config.toml
n_layer = 10
d_model = 256
n_head = 12
n_kv_head = 4
head_dim = 32
d_mlp = 704
vocab_size = 512
activation = "swiglu"
norm = "rmsnorm"
norm_place = "pre"
norm_eps = 1e-05
positions = "rope"
rope_base = 10000.0
rope_fraction = 1.0
qk_norm = false
attn_scale = 0.177
bias = "qkv"
tie_embeddings = true
parallel_block = false
extras = ["capped logits"]
init = "uniform"
init_std_qkv = 0.0298
init_std_o = 0.00544
init_std_up = 0.0298
init_std_down = 0.00401
optimizer = "muon_variant"
lr = 0.0115
lr_mult_o = 1.5
beta1 = 0.93
lr_head = 0.00895
grad_clip = 1.0
warmup_steps = 200
schedule = "wsd"
decay_fraction = 0.313
decay_shape = "linear"
final_lr_fraction = 0.0
batch_tokens = 65536
seq_len = 256
doc_mask = true
train_tokens = 228000000
steps = 3480
dataset = "wikipedia_en"
MLP neurons of a small language model. Each row is named by its layer, matrix (gate and up: input weights) and neuron, and shows model dimensions 128-223. Each number is 128 + 32 x the weight over its row's rms, rounded and kept within 0 to 255. A neuron's up and down rows have the sign that makes its largest values positive.
A block is one neuron, or neurons of one layer that tend to fire together. After each block is what it responds to, as a language model described it from the Wikipedia text at the highest values.

L3.gate219 [ 60 177 144  78 139 125 102 114 120  88 106 179 109  48 108  89 161 163 119  64  70 138  75 134 117  95 159 147 113 114 117 167 155 100 124 166 143 115  93 113 125 141 156 155 206 193 105 100 148 117 131 139 111 110 156  90 183 118 204 123  63  98 111 131 143 115 178 110 129 161 145 109 119 170 168 136 116 105 123 139 152 139  81 178  86 134 126  94 117 131  99 150 133 136 113 137]
L3.up219 [131 132  55  91  80 129  35  65  82 157  90 165  98 117 142  98 139 131 166 157 166 151  82  92 176  47 185 127 143  98 139 166 103 118 109 105  98 132 124 120 179 170 113 156 175 132 142  86 120 125 119 157  95  96 120 194 105  97 123 117 126 120 150 116 109 140 183  90 132  81 163 116 147 216 162 167 126 115 101 173 148 110 136 128 100 142 139 103 148 138 124  98  86 128 108 132]
Description: Word-completing fragments

L6.gate71 [178 111 198 199 188  88 110 148 127 155 169 116 151 158 157  90 108 192 110  92 162 142 145 109 127 111  82 138 155 204 163  96 148 127 172 126  86 122  74 156 138 115  81 112  98 123 206 114 102  68 127 150 120 138 141 118 110 145  70 123 107 109 143 103 190 101 130 158 198 140 155 106 116 152 156 192 125 139  80 146  71 116 134 175 154 124  97 133 130 161 166 157 162  70 115 101]
L6.up71 [142 162 179 142 151  67 154 215 160 127 137  76 201 115  53  87 128 169 163 131 133 156 122 132 111 190 150  79 161 162 158  83 199  95 128 122 162 123 130 178 180 118 121 124  87 112 143 164  66 144 138  73  72 175 188 164  97 137 149 142  98 156 144 152 165 111 152 150 123 116  89 117 151  99  87 116 154 107 160 136 122  82  87 122 120  81  87  63 181 117 135 106 101 136 121  76]
L6.gate159 [117 115  74  98 162 135 152 121 163  93 118 157  77 119 122 145 160 173 116   9 118 205 129 102 104 171 111 129 109 121 126 105 132 147  90  86 116 139 121 117  96 129 101  25 146 165 155 185 144 188 170 129 117 133 147 129 128  81 162 141 139 150 146 116 146 166 145 128 129  91 125  91 124  86 126 147 160 113 166 109 160  75 117 121  91  81 133  95 146 124 153 138  77 158 193 153]
L6.up159 [153  88 174 109 189  39 134 108 125 163 118 111 103  98 140 112 161 171 137 101 113  93 118 163 146 155 116 188  95  93 135 129 146 118  72 120 142 165 102 155 152 125 164  81 104 144  46 123 148 135 137  87 133 136 109 110 115  88 116 169 189 151 116 165 127 143  94 123 113 165 149 111 104 107 152 165 147 120 129 111 226  74  60 109 150 109 107 126 149 146 198 115  99  70 145 133]
L6.gate211 [196  93 130 151 169 117 119 115 138 141  69 118  77 140 175 129  93 127 162 104 137 169 131 187 146 132 185 105  97 114 107 147 136 145 195 145 121 113  88  96 168 129 102 112  90 156 107 142  66 126  93 136 172 149  83 159  84 145 145  69 114 129 106  94 151 103 141 142 171 113 166  92 134 168 126 156 152 105 135 139 118 101  52 124 135  50  88 112 145 129 124 126 153 141 115 134]
L6.up211 [ 94 148 126 164 159 144  56 132 110 103 115 132 114  67 117 121 177 137 142 131  56 167 116 133 148 165  79 139 108 109  89 151  77 141 180 146 114 126 170 128 183 115  84  61 127 116 177 146 118  96  95 172  95 137  96 146 103 164 163 102 162 128 137 152 104  68 100 143 130 143 176 108 102 145  86 144 139 142 126 141 167 100 137 155 130  89  92 116 135 154 104 122 163 108  55 118]
L6.gate346 [153 128 124 128 135 124 183 187 110 142 149 103 117  63 104 100 106 154 139 195 164 111 104 166 110 127 125 115  82 132 181 144 164  84 127 171 120 191 136  99 164  87 135 104  85 119 134  38 164 122 135 140 150 176 170 133 151  98 105 205 111  71 147 183 183  63  98 115 142 127 168 128 136 129  90 129 125 167 113 118 114 126 120  96  82 101  97 112 101 127  91 128 157 110  77 184]
L6.up346 [154 126 128  56 161 109 113 117 165 155 112 115 171 103  81  90 119 144 174 118 150 129 136 152 168 157 140 164 150 137 135 171  79  77 128 117 140 181 131 126 103 106 154 119 156 155 141 152 163 135 180 109 156 123 132 131  99 143 111  83 148 126  93  29 189 167 111 123  96 119 115 128  86 125 116 101 137  81 149 113 178 170 129 123 114 154 128  91 118 133 122  92  95  82 126 102]
L6.gate429 [107 115 133 136 158  78 156 160 139 106 102  99 138 107 157 149 116 159 116  66 130 147 145 178 153 130 117 122 111 160 140 120  96 155 124  98 162 137  66 119 109  58  82 121 129 118 123 133  93 114 112 113 100 113 155 169 163 164 150  75 115  83 102 157 114 142  92  87  72 166 113 163 130 142 166 221 128 144 121 129  86  85  60 190 149 153 141  92  89 126 176  51 174 151 116  47]
L6.up429 [ 65 123 134 113 110 107  84 186 182 183 191 129 121 125 145 162  86  93 161 144 126 124  86 112 129 121 142 137 123 181 117 153 118 157  97 134 147 114 131 106  65 139 135 136 174 115 154 134  82  78 116 119  81 184  85 171  91 118  63 131 131 124  61 127 114 108 103 173  82 147  88 110 118 182 120 115 163  96 128 174 177 175 123 106  94 103 143 138  73 140 135 128 173 168 127 120]
L6.gate473 [ 96 101 168 128 165  95 122 181 108 113 121 107 189  76 162  75 116 137 100  79  89  66 126 131 145 117  93  63  62 123  77 183  62  89 168 152 142 129  83 113 170 125  50  67 132 115 124  92 165 101 131 138 122 153 131 133 161 142 141  77 103 104 149 154 129 156 125 158 105 128 127 106 110 108  93 114 135 154 103 140 231 106 153 125 117 151  78 112 136 104 168 132 118  87 121 114]
L6.up473 [152 148 101  92 157 138  82 159 114 163 155 149 151 110  85 106 140  95 133 157 124 119 124 161 185 168 157  83  76  46 108 145 139  60 141 130 133 140 129 110 143 156 161 132  65 135  98 122 166 123 177 152 110 180 126  93 123 170 146 120  95  75 154 113  99 141 120 136  89  56 141 100  97 148 113 141 183 121  76 109 146 137 114  97 110  80 170 162 138  88  71 133 101  89 122 171]
L6.gate507 [177  79 161 149 132  77 128 125 106 111  85 132 138  65  73 136 147 141 131 144 139 201  95 151 148 118 186 142 133 166 154 100 134 149 105  81 157 138 111 101 151  91 114 120 127  95  77 119 153  54 128 173 197 126 126 171 151 154 125 140 137  86  97 177 118 104  82  37 113 118 142 128 138 113 135 131 129  86 126 141 118  58 127 105 100 117 118 116 115  78 129 142 114 128  68  61]
L6.up507 [123 143 134 101 139  87  99 151 122 144 115 130  91  87 155 137 122 119  77 140 143  96 135 150 112 102 123  66 134 234  92 140 107  94  83 145 128 170 139  72 154 147 138 142 103 146  92 153 107 100  73 177 172 157 145  73 120 122 145 168 153 122 148 127 114  79 149 178 101  46 116 104  91  92  82 145 125 148 123  89 106 116 204 105 163 144 135 137 117 168 118 145 188 117  87 109]
L6.gate662 [162 127 147 156 139 118 143 119  76  71 126 121  56 111 156  99 153 116 124 120 120 162 178 124 153 124 115 155 134  90 220 212 103  90  99 116 146 105  91 187 113 142  83 134 100 158 169 108 163 197  99 123  94 148 120 139 112 116 164 118 147 233 111 151 137 125 107  92 128 207 142  96 154  71 136 133 125 111 146 109 130 103 130  67 126  90  98 142  88 140 140 152 150 140 101 106]
L6.up662 [138 114 130 114 139 132 126  88 172  92 136  87 123 113 131 145 239 156  96 117 109 113 146 172 173 138 103 133 148 111 191 129 130 176  99 165 142  74  53 129 176 126 120 122 141  89 152 142 121 173 100 144 108 138  96  76 149  77  90 144 142  88 157 149 142 104 177 126 154  94 134 109 132 122 149 191 143 103 151 136  97 112  73  65 100 116 125  82 125 147 177 127 155  65 119 144]
Description: Mid-word "it" fragment

L5.gate44 [183 123 148 107 173 133 181 196 173 152  88 101 109 184 163 143 104 120 104 117 128 143 154  83 193 133 101 111 142  97 129 151 123  86 148 176 169 124 212 177 102 157  57 187 129 126 109  89 115 154 151 130 135 130 174 104 123  81  59  97 102  98 171 113 142 176  94 184 139  79 138 165 165 136 130  98 141 132 164 124 146 134 143 138 167 119 166 153 135 101 155 155  84 112 114 145]
L5.up44 [141 107 161 120 173 144  92 197  81 114 116 129 114 158 124 123 172  82 124 138  95 163 132 115 117 148 136 188 145 169 171  96  78 132 145 153 113  66 118 142 144  89 105 123 109 179 165 110 143 114 138 140 154 101 157 147 174 120 110 131 119  75 161 129 130 181 178 157 161  89 125 176  68 103 129  98 123 108 199 118 165 141 112 104  97 151 107  93 135 120 165 138 180 123 110 135]
L5.gate54 [115 137 152 109 211 185 154 129 113 123   9 117  77  94  91 135 101 154 168 168  90  72 110 127 149 134 119 152 189 115 101 150 123 128 138 104 119 142 115 147 136 112 128 200 117 161 148 108 105  87 143  96 131  85 133 104 122 122  99  89  83 133 145 182 144 149 185 116  92 173 103 142  90 147 128 133  81 114 131 162 147 133 101 140 147 114 110 103 128 113 115 115 151 156 139 102]
L5.up54 [150 158 114  47 189 157 175  72 126 180 104 110  82 201  94 137 163 149  97 170 128 127 125 135 114 130 122 118 154 113 138 159 151 108 126  77 115  96 118  89 135 108 120 173  93  83 121 136 145 115 168 125 132 115 128 168 143  72  68  97 125 148 101 101 122 105 147 150 181 177 134 173 205 151 123 153 160 116 140 100 126 162 121 147 126 127 156 134 150 172 125 179  88 102 139 100]
L5.gate157 [130 134 122 101 123 138 159  94 105  86 174 138 139 105 108 101 167  94 141 108 115  82 181 157 129  87 201 175 138 117 150 107 139  56 108 194 141 120  97 121 108 115 125 156 175 146 183 116 175  85 104 103 119 113 154 171 144 169  70 143 126  79 139 138 149 207 144 199 147 100 159 147  97 138 138 134  42 146 142  58 100 110 118 127 132 148 118  90 154 151 103 154 132 129 167  75]
L5.up157 [138 136 150 118 111 103 190 158 140 121  67 149 143 134 103 103 166 137 134  92 151  93 139  97  79 138 107 164 192  76 152  94 135 150 145 122  90  85 163 112 127  90 119 143 171 157  65 140 184 107 157  96 184 124 142  78 116 135 110 127 180  85 133 139 151 177 178 165 159  77 157 141 114 107 147 102 126  68 132 148 166 111  92 130 163 175 152 124 129 126 127 146 136 163 114 120]
L5.gate174 [138 156 142  97 137 179 150  91 120  77 125  79 137 122  76 105 154 134 139 135 113 167 143 178 181 106 142 164 165 105 141 114  78  77 117 113 113 155 123 106 135 100  83 129 129 110 108  86 137 115 143 181 122 172 190 143 114  73 104 115  97 215 173 103  54 116 124 146  90 117 149 225 143 130 178 187  93 155 172 143  83  96 132 173 117 122 139 125 127 168  76 176 123 123  87 109]
L5.up174 [113 102  88  90 109 103 136 130 145  98  80  35 129  78 161 130 119 145  97 127 119  71 127 189 132 171 122  80 117 114  92 119  61 135 122 170 114 132 111 149 104 117  60 152  82  69 155  73 114 135 112 105 196 128  98  87 115  99  88 130 126 142 181 125 128 114 151 186 129  50 124 178  64 114 142 142 117 161 157 164 187 101 114 177 145  92 151 114 139 187 135 154 117 101 169  91]
L5.gate226 [122 115 136 176 140 160 164 142 119  87 145 128 128 127 177 135 113 148 135 143 108 164 147 158 159 169 166 140 189 148 144 109 180  89 149 111 158  87 134 175 142  96 141 140  83  35 168 172 140 182 135 145 105 140 125 140 105 122 134  98  80 151 121 150 199 129 124 118 167 149 118 158 119 131 123 111 159 137 129 186 111  97 135  76 137 131  96 137 157 115 142 133 170 141 124 162]
L5.up226 [100 103 161 212 134 106 176 170 122 106 143 121 154 148 161 201 148  96  83 168  46 158  97 112 101 119  93 138 151 109  99 111 181 150 115 150 175  84 111 156 118  84 130 129 168 196 124 158  89 125  97 135 153 107 136 122 118  79  84 183 115  91 161 126 100  94 111 110 158 137 109 151 132 113 119  92 101 120 120  86 161 117  76  95  87 146 170 133 130 146 175 150 136 113 119 131]
L5.gate319 [ 87 152 134 145 116 131 159 178 155 121  95 111 109 156 136  81 103 151 131  76  79 154 103 175 131 163 148 138 124 118 134  99 152 136 136 127 171  95  88  79 150  91  44 107  25 180 168 120 151  73 124 162 137 140 116 138  79 113 132 114 119 145  77 159 165 152 198 181  92 161 157 158 175 100 123 110 130 106 140  99 104 148 143 105 134 141 120  71 105 114 128 156 152  80 170 190]
L5.up319 [124 131  77 130  94 116 130  58 108 160 146 167 189 124  98  95 177 148 124 176 178 136 128 175 109  98 211 126 150  86 154 124 144 130 144 156 135 167 115 102 215 168 110 178 126 161 143 101 115 126 154  63 136  88 191 133  92 152  93 156 136  76 130 180 125 124  62 122  98  90 118 105  88  68 139  81 168 143  85 141 186 159 118 153 151  62 194 115 102 162  97 150 121 132 104 122]
L5.gate398 [151  89 182 110 210 104 100 146 172  52 105 165 171 103  75  69 120 182 150 131 111 125  74 110 148 113 166 130 140 130 129 146  93  97 138 139 179 152 127 150 127 108 128  78  87 150 140 112  97 103 136 113 124 127  99 114 146 142 183 106 107 140  96 103 130 110 159  89  82 124 111 140 123 129  97 128 128 157 136  89 165  89 118 100 144  84 186 101 132  96  75 110 142  76 104 119]
L5.up398 [108  62 129 121 189 114 157 107 125 117 180 155  49 135  83 118 161 154 120 196 140 161 132 133 196  84  85 132 122 128 184 160  63  96 163 118  59 140 121  88 106 111 115 128 117 167 105 114 100 130 146 180 111  70 144  91 119 135 163  94 103  72 115 136 131 121 102 167 122 141 178 168 147 152  85  94 111 151 160 113  50 129  94 137 183  90  79 127 171 191  99 135  99 168 117 147]
L5.gate427 [ 99 155 129 144 174 152 165 106  88 141  74 134 160 173 109 151 168 153 136 197 123 111 117 171 149 137 217 127 161 102 113 127 113 202  75 123 108 127 127 165 104 154 114 135 112 186 174 134 111 130 169 199 163 153 144 117 160  96 123 141  95 116 109 115 128  92 128 111 127 181 122 204 144  99 136 141 104 104 123  89 137  93  57  77 162 128 102 124 110 157 157 166 107 176 136  88]
L5.up427 [ 97 130 141 144 150 109 196 125 165  63  54 127 174 117  94  81 119 123 121 143 126 207 157  95 115 143 193 152  71 174 120 167  87 134  71 203 162  95 133  75  83 117 137 165 123 104 118 146 152 103  93 109 187 185  67 161  79  55 141 127 109 139 189 125 149  68 111 114  90 103 151 140  79  87 113 189 126 110  72  80  59 137 134 167 136  94 176 133 103 138  57 141 113 230 149 142]
Description: Nationality adjective endings

L3.gate466 [152 154 166  97 130 187 111 160 111  87 157  95 169 190 125 109 145 169 144 131 113 123 125 129 130 133 137  75 158 115 123 157  94 189  78  94  94 160 147 119 111  73 157 100 152 181 108 119  75 123 164 141 165 148 127  72 125 100  77 130 121 125  99 134 208 171 122 132 113 158 142 109 181 206 175 104  98  92 126  51 132  96 119  99 118 151 101 154 149 107 135  91 154 146 148 177]
L3.up466 [152 149 147 142 164 168 108 101 145  96  97 166 128 127 124 141 114 131 174 121 117  98  70 197 211 154 109 171 171 213 176  87 104 132 142 114 116 159 144 153 141 114 129  85 107 100 104 129 158  88 151 201 147  82 183  94  53 150 136 154 110 165 131 112 118 159 104 117 179 150 186 149 121 125 108 124  87 111 159  95 129 132 188 186 143 124 123 137 126 145 120 123 104 120 175 134]
Description: Mid-word fragment continuation

L5.gate2 [165 134  94 154 174 154 112 220 132 124 175 102 170 104  98 177 128 115 142 123 138 117 135 180 157 146 155  62 175 188 170 142 103 128 135 167 123 125 154 106 116 161 154 101 113 119 128 134  90 132  81 140 145 117 112  94 101 178 142  80 149 136  65 123 119 190 107 169 139 175  66 131 115 170 148 121 129 138 156  99 171 129 144 118 129  94 123 116  93 170 131  52 127 132  92 205]
L5.up2 [125 151 131 138 160 168 100 165  97 151  79 106 179 136  89 126 119 159 109 124 100 112 142 126 177 168 114  96  82 132 151 142  74 114 114 130 120 178 118 174  95 113 116 159  99 138  77 105 108  99 154 158  95 114 120 103 129 152 128 137 141 127 140 104 161 100  91 117 172 145 109 133  86 181 106 126 115 119 121 184  86   6 109 114  96 105 122 137  89 173 136  70 104 123  61 146]
L5.gate57 [ 93 101  75 135 145 178 174 154 101 111 119 134 172  95 109 116 135 173 164 107 139 130 209 115 112 128 121  88 142 135 140 131 126 116 132 158 123 114 146 102  88 149  94  99 107 115 164 162  84 158 131 118 112 119 174 113 115 206 138 111 106 128  94  95 125 120  81 155  99 186 141  81 101 142 197  47 116 193 129  71 123 117 163 101 177 173  98 136 128 136 139 156 129 125 166  73]
L5.up57 [134 110 164 117 109 119 173  90 113 121 101 136 165  98 130 134 134 139 218 160 154 102 184  86  97 107 108  93 125 123 136 145 121 193 118 149 155 219 142 166 116 139 139 145 134 100  86 122  93 109 155 129 131  98 112 135 113 117 159 119 158 122 170 127 165  96  89 111 167 152 184 168 160 150 180  69 128  83 182 123 114 108 112  84 142 226 163 157 108 114 118 158 125 159 187 167]
L5.gate184 [ 92 138 149 130 121 104 118 102  74 132 164 103 111 138 148 110 177 117 124 112 149 149 123  90 193 209 163  72 190 113 137 164 138 146  69 133  50 187 107 140  96 116 121 121 164 141  86 137 133 184 103 155 106 144 109 112 107 175 151  86 104 155 138  60 111  63 147 122 122 101 113 131 172 137 146  99 132 148  90 146 183 120  57  84 123  98 181 120 140 163 112  82 134 123 120 100]
L5.up184 [102 104 107 151 149  57  97 172  99  79  77 135 206 133 131 125 133 102 134  62 112  80 128 119 142 181 115 100 100 115 113  98 106 144 138 106  47 115 145 134 140 133 145 122 132  75 131 170 136 166 180 141  96 138 138  73 133 165 139 108 135 150  74 122 144  77 192  84 172 117 122 127 153 178 169  92 116 187 150 146 135 104 108 166 109 166 141 157 135 133 141 126 108  86 107 109]
L5.gate231 [143  93 160 145 124 147 188 100 140 107 159 128  95  70  95 119 176 162 106 129 184 145  51 142 187 108  36 112 150 144 148 133 163 150 107 154 118  99 102  78  91 160 116 108 107 127 137 120 115 126 111 139 134 173 139 114 138 181 112 119 114 172 165 159 192 138 107 144 197 100 126 125 181 196 123 196 124 118 110 141 155 128 168 125 117 146 136 106 125 157 151  79 124 148 121 105]
L5.up231 [104 170  59 116 125 112 136  70 148 149 131 132 139 149 121 144 207 123 126 168 100 130 121 153  81 105  87 114 119 137 140 108 112  79 144 165 164 183 114  66 169 138 118 159 180  72 145 138 128  53 120 146 121 104 147 140 150 155 104 156 147 109 114 133 139 113 121 190 119  95 125 128 101 162  81 124  98 129  85 122 166 103  74 102  58  98 122  82 137 162 136 199 167 127  74 117]
L5.gate262 [112 135 118  72 130 125  98 112 168 137 156 144 153 138 145 124  83  63 128 131 143 138 148  98 164 153 188  50 104 184 143 117 135 137 177 122 181 186 112  96  79  99 185 124 140  77 164 125 127 121  82 160 104 108 139  62 143 106 104 133 164 102 179 152 117 116 146 110 161 133 136 179  87  97 116  91 116 100 132 116 113 146 131 111 195 121  89 137  56  99 151 117  82  82 160 164]
L5.up262 [146 120 126 150 127 153 138 116  84 117  94 147 170 151 103 137 119 132 144 113 193 106 151 170 115 164 109 164 138  92 165 141 123 185 153 103  98 132 148 157 152  54 184 115 151 127 113 134 120  92 144 142 116 183 114 146 178 157  95 144 139 107 148 120  60 149 142 143  80 141  89 103 113 111 111 158 169 168 110 119 144 150 160 133 135  89 143 126 139  57 109 163 129 165  68  88]
L5.gate533 [112 178 160 174 124 156 138 109 106 122  38 143  90 125  88  72 221 107 131 165 135  42 196 126 142 133 162 168 125 156 134 121 112 139  89  96 128 175 144  94 134 145 210 111  67 191 180 138  99 169 173  95 105 105 148 115 173 123 144  90 154 157 154  85 126  91 138 170 163 190 124 176 160 124 161 130 155 156 154  94 124 143 171 105 180 135 142 125  69 101 144 102 150  90 145  91]
L5.up533 [151 127 150 162 158 143 193  74 129  93 135 135 144 110 129 154 188 165 155 148 150 104 187 123 109 175 124 120 169  95 154  95 167 115 133 167 132 167 150 122 123 188 128 124  83 140 132  67 144 182 163 172 145 101 146 118 125 165 128  77 174 126 114  64 148 137 130 166 176  94 113 130 137 117 125 112  62  81 123 152 100 166  84 130 140 119  89 120 147 101  88 154 106 154 129 162]
L5.gate537 [121 115 160 133 102 117 137 163 119 123 166 152 106 149  96  89 150  77 118 195  88 132 134 139 130 142 135 132  73 144 108 139  77  91  92 128 176 123 144 154 134 105 168 117 141 146 125 118 162 158 101  96 121 148  40 144  99  89  54 152  92 126 146  69  70 169 146 154 104 164 135 108 120 104  80  88  62  67  95 163 138 181 100 143 142 124 112 142 104 151 177 130 169 154 174 125]
L5.up537 [114 136 108 109 107 132 156 156  80  99 156 111 125 121 163 144 123  73  89 116 120 127 149  97 145 189  97 164 158 154 168 104 144 162  64 135 111 142 173 107 164 106  86 102 132 148 219 114 104 159 175 138  94 135  77  78  78 160 105 162 123  88  59  73 137 102  57  75 119 121 117 196 113 181 148 163 127 112 118 154  99 140 124  81 104  98 132 158 111 104 142 132  68 160 121 118]
L5.gate611 [112  85 100 110 102 156 137 136 122  92 100  95  95 167 164 124  94 167  93 171 148 158 180 162  79  95 178  91 134 155  65 114  88 117 103  96  97 158 151  79 124 111 123 128 142 150 154 126  91 110 169 163 111 115 159 144 146 168 185 175 128 121 117 194 156 159 184 111 177 131 117 110 127  81 146 174 105  90  74 134 103 105  92 135 126  80 142  99 211 165 113 128 163 140 152 126]
L5.up611 [128 104 149  83  94 136 134 140 114 121  98  78 154 103  66  97 176 113 159 106 143 150 144 106 128 162 118 136 126 132 150  83 130  61 153 133 130 161 104 141 188 121 123 133 106  94 118 110 135 127 119 145 150  78 113 183 132 144 104 133 138  76 144 122 157 103  95 131 181 111 130 137 130 156 120 122 154 155 147 133 150 116 180  91 200  85 128  47 133 132 169 140 117 139 109 151]
Description: Mid-word middle fragments